config = dict(
    hidden_size=768,
    num_key_value_heads=6,
    intermediate_size=3072,
    hidden_act='swiglu',
    norm='layernorm',
    norm_place='pre',
    positions='learned',
    bias='none',
    init_std_qkv=0.0315,
    init_std_o=0.0315,
    init_std_down=0.0,
    decay_fraction=1.0,
    train_tokens=1589000000,
)
MLP neurons of a small language model. Each row is named by its layer, matrix (down: output weights) and neuron, and shows model dimensions 352-479. Each number is 128 + 32 x the weight over its row's rms, rounded and kept within 0 to 255. A neuron's up and down rows have the sign that makes its largest values positive.
A block is one neuron, or neurons of one layer that tend to fire together. Before each block is what it responds to, as a language model described it from the Wikipedia text at the highest values.

Description: Prepositions or verb endings that link a role, membership or involvement phrase to its object, e.g. part in, member of, responsible for, presided over.
L6.down20 [111 160 142 138 115 163 172 113 184 193  73  66 132 142 104 151 154 204 185 133  68  94 144 121 143  78  91  63 139 162 100 126 140 117 136 164 134 158 153 116  97 122 131 151 109 150  84 157 111 111 141 138 136 106 171 132 151  84 107  78 107 129 145 129  95 113 135 165  33 129 123 123 137 151 120  86 140 117 150 180 112 112 223 133  79 100 147 104 117 107 180 135 139 145 154 111 122 128 124 129  86 153 111 101 119  85 125 121 118 106 165 152 120 148 149 125 168 139 109 152 159  92 143 139 102 155 127  91]
L6.down82 [157  98  71 133 126 132 186 115 146 102 178 160 115  93 102 129 126 180 126 126 126  96  86 122 176 157 144 154 137 120 121 114 148  50 124 155 151  98 163 109 140  90 124 120 110 137  68 108 109 171 151 162 105 161 134 117 113 231 146 124 116 148 115 106 134 181  94 137  76 148 122 112 175 126 168 160  69 128 180 115 183 121  74 152 128 141 153 143 128 120 130 117 135  95  91 120 129 124  88 172 124  58 111 132  83  83 187 150  93 112  75  91 126 131 140  91  98 167 103 120 140 196 117 116 149 133 148 154]
L6.down541 [ 43 101 179 114 110 156 112 118 155 195 101 117 191  46 103 151 106  85 178 122 141 170 121 134 132 187  38 107 100 134  89 107 112  86 175 179 153 168 141 124 144 161  66 132  73  76 106  91 108 108 131 149 156 175 146  92 126 110 157 105  94 126 138 149 137 116 131  59 153 102 134 167 116  66 157 126 139  91 129 146 120  94 160 156 109 195  61 141 140 161  64 134 108 137 172 137 116 163 112 159 114 119 146 170 170 119  96 109 156 156 121 149 120  92  83 183 115 193 121  94 131 119 163 140 168 136 190 110]
L6.down723 [143 142  67 120  92  67 139 146 175  91 142 166 163  98 136  92  97  85 137  88 156  67 175 105 138 144 132 169 167 133 119 110 196 168 122 195 129 138  97 119 147 168 101 154  16 179 118 152 114 177 187 122 161 127 165  98 162  93 129 136  94 102 110 173 164 129 128 160 103 125 151 175 192 120 141  85  81 106 130 118 147 119 174 120 107 110  78 105 173 132 104 151  82 130 168 174 157 105 233 150 113 193 138 144 161 151 126 162 131 103 129 140  63 125  51 126 103 139 134 166 177  99 122 167 152 138 152 115]
L6.down814 [105 162 138 130  55 131 166  99 115 133  89 177 180  97 115  69 116 157 136 142  90 110 188  94 178 169  80 171 115 102 149 102 167 123 145 177 149 141  96  74 130 125 109 150  59  89 154 170 138 109 127 136 187 139 151 158 104 121 179 130 112 125  63 136 115 107 108 146  81  94 161 122 124 153 125 121 170 116 112 115 113 171 150 152 112 140  95 106 136 162 129 138 151 111 163 133 136 129 105 110  76 139  99 176 142 145 146  97  84  90  87 127 103  70 102 160 146 120 126  77  87 147 167 151  84 126 106 106]
L6.down1464 [ 85 184  98 136 119 126 112 142  97 119  92 143  98 137  86  83  93 190 117 165 192  82 144 164 135 119 119 133 154 103  81 129 194 143 127 115  54  96 118 151 135  99 166 113 126 160 109  87  89 129 111 124 149 149 144  98 132 133 130  59 120 145 139 171  76 138  95 155 169  94 128 150 156 160 138 194  47 148  66 138 151 144 124 149 102 159 113 166  94 123 175 167  93 148 146 115  95 164  74  92  88 122  92 118 147 182 110 163 162 135 161 120 120 118  79 144 126  92  97 151  97 106 101 122 157 141 109 100]
L6.down1892 [100 128 136 162 172  83 151 125 150 100 149 158 119 129 140 125 146 126 111  97 158 146 132 142  89  85 105 153 164 165 163 120 103  37 159 161 181 147 147 133 123 130 148  73  78 142 116 150 107 114 201 116 114 192 161  78 102 109  99  99  65 208 109 117  98 146 180 109 179  91 113  75  88 110 150 126 115 107 113 126 145 162 158  87 193 137  88 189 150 168 159  99 115 153 121 139 159 122  76  92 123  77 110 146  77 175 128 171 170  87 106  96 137 176 177 114 110 181  69 112  95  86 112 148 132 117 197  63]
L6.down2207 [143 118 101 118 133 127 122 160 107 148 131 156 152 112 126  88 144 139 109 139 168 134 190  78 125 130 107 145  84 135 101 123 181 162 133 133 120 119 127 152 161 100 153 128 154 165 150 111 148 119  90 118 148 119  93 119 157 143 155 144  54 150 153 154 170  91 185 140 208 136 112 115  62 110 160  75  78 173  76  99 142 145 127   1 104  96 122 111  87  88 132  80 131 125 116 220 157 136 116 162 165 134  73 174 148 109 109 132 142 139 156  31 103 170 160 166 119 113 112 104 171 100 102  96 156 157 127 145]
L6.down2285 [ 57 168 102  91 132 120 110 109 144 158 125 125 146 140 116 128 104 124 119 130  90  98 134 122 108  77 169 114 143  96 115 125  94  85 161 127 101 137 118 132 112  80 189 160 161  61  96 130 122 161 144  80  94 116 164 144 124  92 122 109 129 108 166  78  86  89 121 132  98 111  92 149 111 176 150 104 103 186  79 150 119 168 169 180 167 147  81  98 109 126 127 121 123 167 172 174 139 159 147 150 163  93 124 181 169  82  47 143 140 115 159 165 178 147 101  83 130 138 143 104 174  84 124 133  96 102  74  73]
L6.down2321 [103 131 139 139 126 118  90 156  83 137 126  50 128 123 129 109  61 117 168 170 130 192 188 173 149 181 193 141 152 132 115 141 141 102 136 129 152 132  95  76 101 141 114 102  99 125 155 165 150 103 138  94  86 129 205 102 149 103 115 108 106 104 110 128 148 140  70 117 124 140 128 103 159 163 112  90 124  73 127 129 102 205 127  74 157 163 110 124 133  34  98  97 134 141 128 191 104 174 105 101 115 109 137 146  93  52 157 104 136 138 178 101 118 106  80 137 118 128 132 137 100 120 102 106 143 158 107 104]
L6.down2486 [103 237 113 115 133 125  91  99 160 119 116 158 117 117 117 119 105 122 129 118 185 123 154 176 153 115 114  90 122 128 145 110 134 129 109  97 136  83 115 128 135 138 143  65 154 149 152 103 126 144 164  99 108 170 140 121  97 137 109 154 148 103 177 145  82 138 141 131 119 127 104 114 117 156 133 141 148 121 134 161 192 131 111 111 135 111 131 124 167 105 147  85  93 166 124 134 120 131  92 122 147 149 133 174 130 184 139 150 148 149 162  97 150 161 160 158  94 152 147 110 109  88 162 180 115 182 133 112]
L6.down2488 [113 134  84 103 150 173 144 123 165 124  86 167 198 144 190 119 145 162 127 202 131 188 136  93 107  94  66 113 111 155 108 107 115  92 102 135 128 126  94 155 133 108 178 105 105 133  92 118 103 116 119 154 191 173 112 110 100 134  95 180 222 166 102 113  76  77 165 187 151 111 104 126 186 142 150 128 105 137 107 148 127 139 183  77 136 129  94 186 115 134 108  91  66 144 171 125 152 116 166 150  86 110 245 147 205 119 119 124 163 133 127 127  70 166  92 157 102 144 126  78 107 120 164 152 127 175 121  99]
L6.down2489 [105  92 135  80 132 100  96 148 131 133 112 148 163 146 122 165 174 152 112 145 181 138  90 146  72  92 108 125  77 138 128 139 115 147  56  43 123  43 102 148 120 131 155  85  67 106  67 120 112 116 110 110 103  81 110 131 149 155  43 149 166 136 172  95  77  99 154 149 106 138  95  96  96  93 125 129 196  69 121  88 126 155 118 142 140 162 178 132  99  74 190 135 108 169 155 123 111 183 182 119 142  72 156 158 143 105 143 114 137 128 173 136 176 138  93 149 109 205  82 133 127 178  86 163 122  92  47 103]
L6.down2536 [124 171 129 106  88 103 131 114 141 160  83 140 109  90  86 138 116 145 113 154 125 154  70 110 113 141 143 118 127 131 128 150 107 179 118 106  98 158 113 119 147 168 143 150 101 163  63 137 149 138 157 107 115 166 110 123  50 161 125 142 103 107 129 139 173 157 120  87 151 187 120 171 184 135 116  68 100 123 128 142 131 145 181 137  86 146 155  36 128 119 121  57 110 115 185 131 126 124 108 119 122 210 180  63  89 134  95 162 104  62 153 108 103 112 140 132 116 135 131 103  97 201 136  79 110 144 156  76]
L6.down2547 [126 127 159 162 139 127 135  87 163 145 143  69 155 102 139  91 134 145 124 117 103  89 107 161 199 177 181 149 161 152  92  44 105 104 146 132  61 126 218 187 143 172 146 141  85  73 114 144 118 111 159 144 150 187 195 146 137 177  68 155 158 145 150  95  63 141  85 154 120 166  99 169 105 119 156  88 122 118 139  63  71 176 111 121 158 142  86 128  83 107 159  93  91 120 141 127 133 169 161 126 130 178 154 114 158  94 131 105 155 119 141 108 122 177 168 128 142 169 165 111 126 114 129 137 128 152  44 125]
L6.down2850 [ 97 136  93 145  69 142 127  58 174 100 111 146 140 113  99 122 133 144 120 129 188  92  94 111 127 134 157  85 120 159 179 100 186 122 122 226 197 133  94 149 115 103 131 108 152 147  94 140 162  70 132 117 122 147 111 171 110 119 158  62 130 144 134 144 122 107 177 138  99 186  60 130 133 129 184 138 204 134 134 138 111 155 104 140 121 110 163 169 113 181  79 152 134 108 121 177 132 121 137 137 101 163  76 137 140 107 134  78 102 113 159 133 151 160  88 100 130 116 115 121 106 113 156  61  98 138 177 144]

Description: Single consonant-letter pieces, mostly l, j, h, t, inside words broken into odd fragments, like B'l'azer, Mas'j'id, G'l'entoran.
L3.down44 [106 115 152 109 131 165 141  87 138 163 132  62 126 145 157 116 130  82 141 156 111  96 134  72 181 132 142 118  69 106 159 122 134  99 101 138 198 143 150 140 109 123  97 175 158 116 135  71 110 175 101 136 142 153 116 169 184 162 132 154  89 124 135 115  76 116 158  99 142 118  96 147 107 146 119 114  87 120 132 153 135 161 166 134 173 116 136 138 146  88 178 161 162  54 162 118 105  90  53  80 135 161 137 116 104 184 119 187 158 146 121 181  93  68  68 212 113  83 179 131  88  73 160 154 150 161 140  73]
L3.down465 [157 121 113 150 152 175 154 126  75  96 110 141 108 117 122 105 159 118 128 146 134 101 151 165 126 134 125 117 212 176 151 127 122 135 130 141 121 136 121 156 131 143 112  96 133 130 135  67 117 170 121 163  76 108 163 213 130 183 161 174 136 103 139 163 119 107 127 139 134 137 158 158 109 108 148 145  99 129 124 144 172 130 140 150 137 139  73 109 120  90  80  93 118  90 130 143 139  71 146 105 115 104 146 121 121 117 140 158 151 181 132  82 164  91 139 121 130 108 138 143  50  96  82 166 139  96 130 107]
L3.down1885 [ 77 102 176 128 116 147  99 130 118 132 116 112 116  82 125 113 100 145 149 143 139 183 156 133  93 151  74 101  86 118 135 147 161  85 102  88 152 137 149 118  88  79 154  81  80 103 117 115 120 172 150 122 105 114 111 167  81 117 101 110 176 121  99  73 100 164  92 116 141 153  68 156 147  99  99 152 151 191 165 159 148 107 113 147 134 136 174  97 172 116  78 129 162 150 178 112 112 138  91 100 147 162 132 193 180 181 120 194  58 106 116 163 166 126 148 146 138 135  98 138 128  71 157 142  89 121 160  99]
L3.down2898 [ 70 138  99 131 104 144 105 138 135  63 133 136 132 109 118 102 156 177 161 113 161 132 116  69 158 133 111 152  85 132 169  94 142 130 186  61 177 150 125 117  97 124  86 143 118 185 136 103  84 147 107 105 123 107  46  83 118 152  76 162 137 166 169 145 135  92 130 160 161 155 144 126 150  75  75  94 184  64 125 135  61 108  96 115  94 171 159 183 149  88 153 113 180 169  97 160 122  23 186 112  90 155 109  84 193 115 155  99 127 141 133 161 122 190  64 129 158 130 134 128 156 117 151 116 114 132 108 186]

Description: Short subword fragments inside long, split-up words, often after a piece ending in c or p, as in medioc-r-ity, endoc-y-tosis, preoc-c-upied.
L6.down34 [117 102  58 121  67 155  99 114 123  81 135 131 109 127 144 114 145 125 124 120 133 130 142 175 119 112 151 209 112 186 173 117 173 140 144  74 187 185 101 173  99 119 125 166 155 152  86 140 191 129 129 148 140 163 137 109 104 143 135 179 131 120 137 130  97 115 109 122 178 112  87 138 155 130 126  99 125 120 128 124 135 137 152 194 130 187  94 106  81 111 135 145 149 104 173  96  97 139  99 114  99 126 154 114  92 155 152 129  86 171 134 160 114 102 162 104 165 117 105 126 193  81 100 108 137 143 118 198]
L6.down203 [114 139 116  99 122 104  75 120 146 137  76 146 110 123  71 131 110  77 183 181 140 112 141  83 113 122 108 157 167  99 168 134 129 126  94 126 111 117 140 123 142  80 103 112 100 128 119 145  88 124 164 146 149 168  92 138  92 176  58 140 146 188  79 125 113 151 166 100 144  63 123 137 148 124  75 194  98 163 115 123 125 150 163 122 154 135  76 129 155  52 113 106 112 115 101 128 162 128 126  58 100 164 188 120 118 188 124 114 101  88 102 180 120 116 140 102 141  90 157 108 113 132 124  82 140 141 135  87]
L6.down417 [ 62 135 138 137 140 113 183 183  76 164 113 150 137 165  94 143 105 103 118 123 149 133 159 117 165 121 154 150 129 113 207 121 155 145 125 124 110 103 170 144 109 134 132 121 107 122 144 111 130  58  74 129 129 137 137 173 109 101 163  87 116 124 131  92 115 110  93 168 158  99 174  90 135 140 152 142 183 128 111 149 160 151 142  92 168 190 158 126  96 156  47  36 119 145  74 104 146  92 177 159 139 169 120 137 163 181 125 100 152  80  74 159 116 146 109 100 180 115  68 126  73 111 131 144 164 104 100  65]
L6.down647 [ 98  95  96 123  91 105 146 189 127 157 111  93 179 148 122 127 115 154 192 139  97 128  92  91 136  83 140 190 118 132 169 181 156 135 110 143  96 115 199 137 126 166 168 146 147 122 152 127  80 201 152  50 129 153 113 119 158 183 141 166 118 167 130  97 129 143  87  83 156 139  97  99 130 124 120 103 181 127  71 111 142 110 113  98 121 182 118 148 104  70  86 120 102 125 122 141 138  78 102 153  95 108 138 125 142 190  51  98 107 125  71  75 131 116 126 141 114 141 138  93 138  70  61 132  61 116 136 131]
L6.down757 [123 141 116 106 123 144 154 148 134 107 189 166 106 194 128 111 112 148  86 110 195 108 126 156 165  97 102 155  74  59 153 106 118 108 123  91 113  44 138 126  94  82 121 132 100 131 140  55 101 169  64 139 131 127 116  93 141 123  95 122 168  89 127  71 130 125  93 153 107 134 101 148 127 117 171 136 179  78 159  84 180  32 147 151 161 132 120  86 123 135 161 143 123 145 146 125  58 146 134 156 145 197  63 106 139 159 132 150 173 129 120 111  70 108 143 149 120 122 145 160 131 104 158 129  75 120  74 139]
L6.down829 [132 152  93  69 127 115 127 127 183 101 115 103 159 168 156 203  80 184 142 156 136  88  92 136 129 125 119 130 109 108 139 173 143 164 109 120 130  99 115 117 154 125  74  97 119 117  88 143  90 100 123 158 129 100 118 187 144 138  93  62  97 167 103 117  97 139 181 117 135 158 137 173  81 178 156  98 126 161 128  76 165 114 129  82 161  79 144 158 158 169 117  84 161 145 195  89 119 105 128  99 119  73 195  83  78 163 137 176  30 125 103  92 125 126 179 126  94 112  51  87 165 121 131 119 134  70 164 182]
L6.down913 [ 94 127 145 149 131 133 124  92 108 109 126 170 130  36 123 123  99 175 145 168 100  99 110 124 152 135 199 151 119 126 109 104 169  84 105 171 115 217 177 167 111 139 141 128 118 148 142  56  82 141 118 171 129 156 192 114 128  81 103 166  91 139 159 189 119 109 180 104 128  75 174  82 134  92 195 155 135  98  93 175  84 102  99 130 133  63 124 170 141  92 145  68 126 114 128 149  61 138 148 153 101 122  90 130 139 106 147 171  90 106 102 103 208  64 155  79 146 103 111 183 158 131 106 143 148 105 134  91]
L6.down1081 [151 104 139 196  88 160 124  81 129 106 199 178 113 165 164 130 179 168 114  66 107 144 127 128 145 122  58  98  85 127 106 193 175 110 190 129 163  69 130 169 115 140 170 112  44 171 141 129 106 107  59 122 119 110 155 135 100 130 125 171  68 158 119 165  97  97  97  93 109 116 174 125 126 184 166 174 106 110 137 125 110  89 131 193 148 141 152 130 108 104 121 123 166 160 162 179 178  48  75 115 105  90 117 146 139 151 128 126 111 123 157 127 164 119  67 119 106 110 120 130 201  85 155 117 218 107 135 125]
L6.down1145 [ 92 136 171 116 132 141  91 100 154 133 148 112 105 106 124 145 115 101 106  84 140 131 124 135 128 177 122 158 121  72 141 145 122 156 105  69 144 129 112 106 156 141  96 113 123 127 153 179 129  77 110 134 113 158 155 103 108 144 221 148 138  84 159 100 126  84 144 125 155 132 143 146 132 135 196 148  94 166 187 138 156 143 162 140 160 105 138 106 179 169 167 150 150 134 129 122 133 150 145 139 129 138 144 109 125 142  65 118 130 106 106 119 202  52 117 128 107 161 122 153  72  81 129 174 131 111 166  70]
L6.down1975 [ 44 156 135  69 145 202 165 110 160 113 155  76 145 158 144 148 119 144  98  97  95 140 137 114  81 157 172 140  81 118 175 175 135 108 105 152 138   4 134 102 121 169 132 117  73 130 129 112 118 148 119  81  98  96 132  96 140 143  93  79 152 122 147  92  95  92  71 144 101 134 169 114 170 155  91  82 134 115 141 142 176 161 111 164 158 111  97  99  73 127 163 133 136 186  99 117  71 129 123 122 168  95 142 111 161  83 119 171 149 184  71 187 133 171 156  86  97 154 153  86 123 148 118 169 105 145  73 186]
L6.down1998 [ 76 150  90  93 114 132 109 131 151  74 125 144 120 127 110 148 136  91 155 123 113 136 168 133 131 142 139 175 192  75 146 147 131 128 184 110 151 126 186 105  62 128 124  36 161 132 116 157 107 171 149 184 112 124 157 167 123 106 167 127 108 133 138 130  75 162  83 105 105 208 109 161 161 104 147 113 151 147 170  97 123  94 124 140 141 131 142 109 154 104 105 161 118 137  99 117  84 134 141 119 135 113  98 143 130 134 109 116 154 114 133 147 172 164 127  87 149 159 121 122  99 132 100 125 119 153 120 154]
L6.down2044 [ 90 110 126 151 129  88 124 149 134  86 105 155 134  68 124 127  99 175 114 131 166 110 173 133 138 158 105  70 135  88  66 112 206  74  86 109 136 138 128 119 163 146 191 111 173  97 163 115  89 143 137 111 168 135 119 160 168 136  81 166 187  92 111 132 112 129 119 117  95 124 128 152 169 129 112 112 107 153 135  69  97 104 161 160 147 118 133 104 136 152 132 101 182 146 126 182 153 150 113 143  91 137 146 177 108  95 138 132 120 174 179 153  89 115 211 143 145  75 128  71 193 179 146 134 134  61 132  99]
L6.down2149 [130 134  89  65 146  63  69 107  78 140 142 137  92 127 128 197 175 146  75 118  47 146 134 155 164 113 113 129 142 106  79  74  75 110 132 101 130  76 152 141  74 165 186 147 108  92 123 143 127  88 104 147 142 131 131  44 142 148 144 146 124 136 162 121  89 146 113 148  92 122 120 155 166 147 155 151 122 126  72 148 109 135 189 142 138 145 115 156  82 102  57 141 165 135  76  67 138 180  98 161 120  95 125 139 114 152 157 117  98 117 132 101 156  94 168 126 153 111 132 187 103 167 150  99 128  90  98  69]
L6.down2196 [208  97 127  74 135 141 117 109 131 146 114 147 130 132 170 101 186 196 105 116 143 124 169 162 117 191 110 155 199 159 141 145 158 164 127 115  65 159 181 154 140  51 137 138 155 184 112 122 137 123  92  67 153 164 114 128 100  96 103 148 160  68 157  88 163 102 164 129 104 146 100 107 136 157 165 143 145  86 122  89  77 152 143  80 184 143  93 168 142  83 105 161 114 144 101  93 162  79 134 133 143 118 199 138 113 110 130 142 172 131 100 140 142 125 116 156  86 151 129 113 118 122  27 163 118 159  82  97]
L6.down2691 [135 113 125 104  59 135 115  95 122 149 100 145 164 191 157 155 127 111 141 148 125 132  92  95 157 133 182 114 142 162 139 158 182 149  55 135 183 187 130  97  94 166 106 188 164 140  92 181  82 106 118 134 128 195 126 185  84 204  97 102 121 244  73 158 100 168 138 111 149 172 133 128 155 140  60 164 105 142 121 130  98 151 177 141 175 146 156 110 145 115  77 140 111 107 174 140 126 121 143 156 134 171 142 165  76 131 100 108 104 127 144 113 103 157 123 135 114  77 187 129  88  72 107  88 142  93  85 166]
L6.down2944 [137 107  44  86 122 134 147 101 107  84 120 199 111 156 123  85 115 115 148 113  99  65  84  76 135  72 131 123  99 181 129  93  99  77 166  75 113 105  73  80  81 130 110  96  93 143 118 170 133 132  99 143 136 161 162 122 102 121 144 162 166  97  87 166 164 139 143 140 138 110 157  47 122 146 158 123 123  94  67 165 134 169  62 120 147 119 153  83 190 120 102 171 131 123 149 153 169 105 127  81 127 121 134 118 141 159 133 116 116 145 153 144 163 152 115 124 121 161 120 107 158 139 138 102 139 137  61 138]

Description: Prepositions opening a phrase after a noun or past participle, such as released by, owned by, multiplicity of, filmed between.
L3.down86 [161 153 174 159 136 172 110 167 119  59 105 194 157  94 100 149 120 133 166 155 189 137  89 134 159 181 136 111 106  89  77 124 182  93  95 131 137 116 192  78 119 139 110  95 103 169 141 158  83 108 138  67 140 160 122 108 173 123 127 135 136 129 183 134 211 163 138 170  73 132 107  33 133 163 127 159  95 102 173 135  89 122 196 158  84 136 167 130 139  68  92 127 172 132 151 115  99  68 120 130 159 108 122 139  71 162 187 137 126 156 147 184 134  77 137 140 143 127  44  92 135 115 140 140 114 149 124 116]
L3.down1968 [134 151 109 104  91 101  84 147 165 105 149 129 125 143 135 141 111 132 120 157 157 162 139 127 144 124 103  88 128 186 137 157 139 147 119 120  92 171  92 135 191 172 140 109 131  83  64  78 144 154 140  90 100 163 140 130 171 105 136 200 124 179 175 140 144 128 141 148 147 173 131 155 171  68 125 103 128  91 162 162 113 158 134  99 105 158 113 134 135 113 128 110 159  99 145 105 102 140 128 122 108 181 147 126 134 140 156 150  60  84 100 142  89 104 110 106 110 145 157 114 131 135 139 153  80  86 144 141]
L3.down2261 [111 116 209 187 114 198 107 111 164 141 174 129 202 156 136 113 129  92 100 151 130 109 128 129 102 104 117  74 168 146 128 171 144  61 121 113 120 135 147 123 149 176  89 128 143 182 103 146 135  99  87  91 161 151 101 135  95 165 129 129 133 127  97 184  79 142 106 152 114 144 174  80  51  58 160 122  84  18 154 141 143 152 176 110 132 124 169  51 109  99 124  73 113 138 152 146 155 131 171  78 125 140 113  28 124  80 148  98 123  67 137 139 114 114 133  91 122 150 142 126 115 104 131  80 146  93 147 153]
L3.down2474 [ 58 128 172 131 155 140 133 142 130  84  95 151 133 170 140 178 116 116 121 148 137 129 146 107 153 177  96  96  82 144 160 178 133 178 154 116 136 120 146 117 143 139 159 157 155 134 100 121 111 114 112 146  83 213 171 132 119 119 146 177 151 125 155 142 101 127 145 133 149 122  72 117 141 123  77 146 129 102 166 114 109 156 118 112 137 148  72  67 136 109 113  95 132  94 112 140 139  92  79 134 200  97  99 137 129 149 156 133 106 154 191 167  75 124 184  90 108 161 135  76  98 121  88 157 143 147 179  70]

Description: The preposition "for" (sometimes to, from, on) right after a noun, verb or adjective it completes, e.g. famous for, data for, qualify for.
L2.down2849 [ 52 135 188 104 111 104 129 116  51 103 113  70  99  75  93 143 116  84  93 117  76 164 158 141 135 110  66 156 116 130 120 111 132  97 142 107 183 134 100 163  73 131 148 169 133 105 192 119 141 117 180 159 161 124 130 104 178 129 137 179 104 145 133 128 135 141 102 158 116 149  98  32 144 145 185 108 116  86 142  95 135  74 129 173 144 141 119  67 118 131 170 103 110 101 166  47 147  88 183 147  96 151 121  86 117 148 158  95 206 130  72 144 118 107  95 103 101 121 124 184  92 147 134 162 148 158 124 130]

Description: Short consonant word-pieces (g, b, w, v, p, che, ber) inside longer split words, such as e-gg-s, or-che-stras, Metro-b-us, Hawk-w-ind.
L2.down2930 [135 115 123  92 166 161 151 185 138 144  78 170 101  93 143 143  41  88 127 155 116 121  93 128 155 105 100 136 136  91 200 151 159 138 182 103 122 107 189 112 103 122 116 105 151 175  98 148 124 161  97 111 106 140 146 110 131 153 179 196  91 124 139  94 140 146 124 119 155 102 162  99 153  96  99 104 163 137 133 109 118 110 111  79 136 183 106 114 111  90 128 160 169 131 101 146 135 209 158  95 123 127  79 116 139 114 146 121  68 144 104 125 170 141 214  96 123 148  70 183  41  86 145 122  94 122 139 136]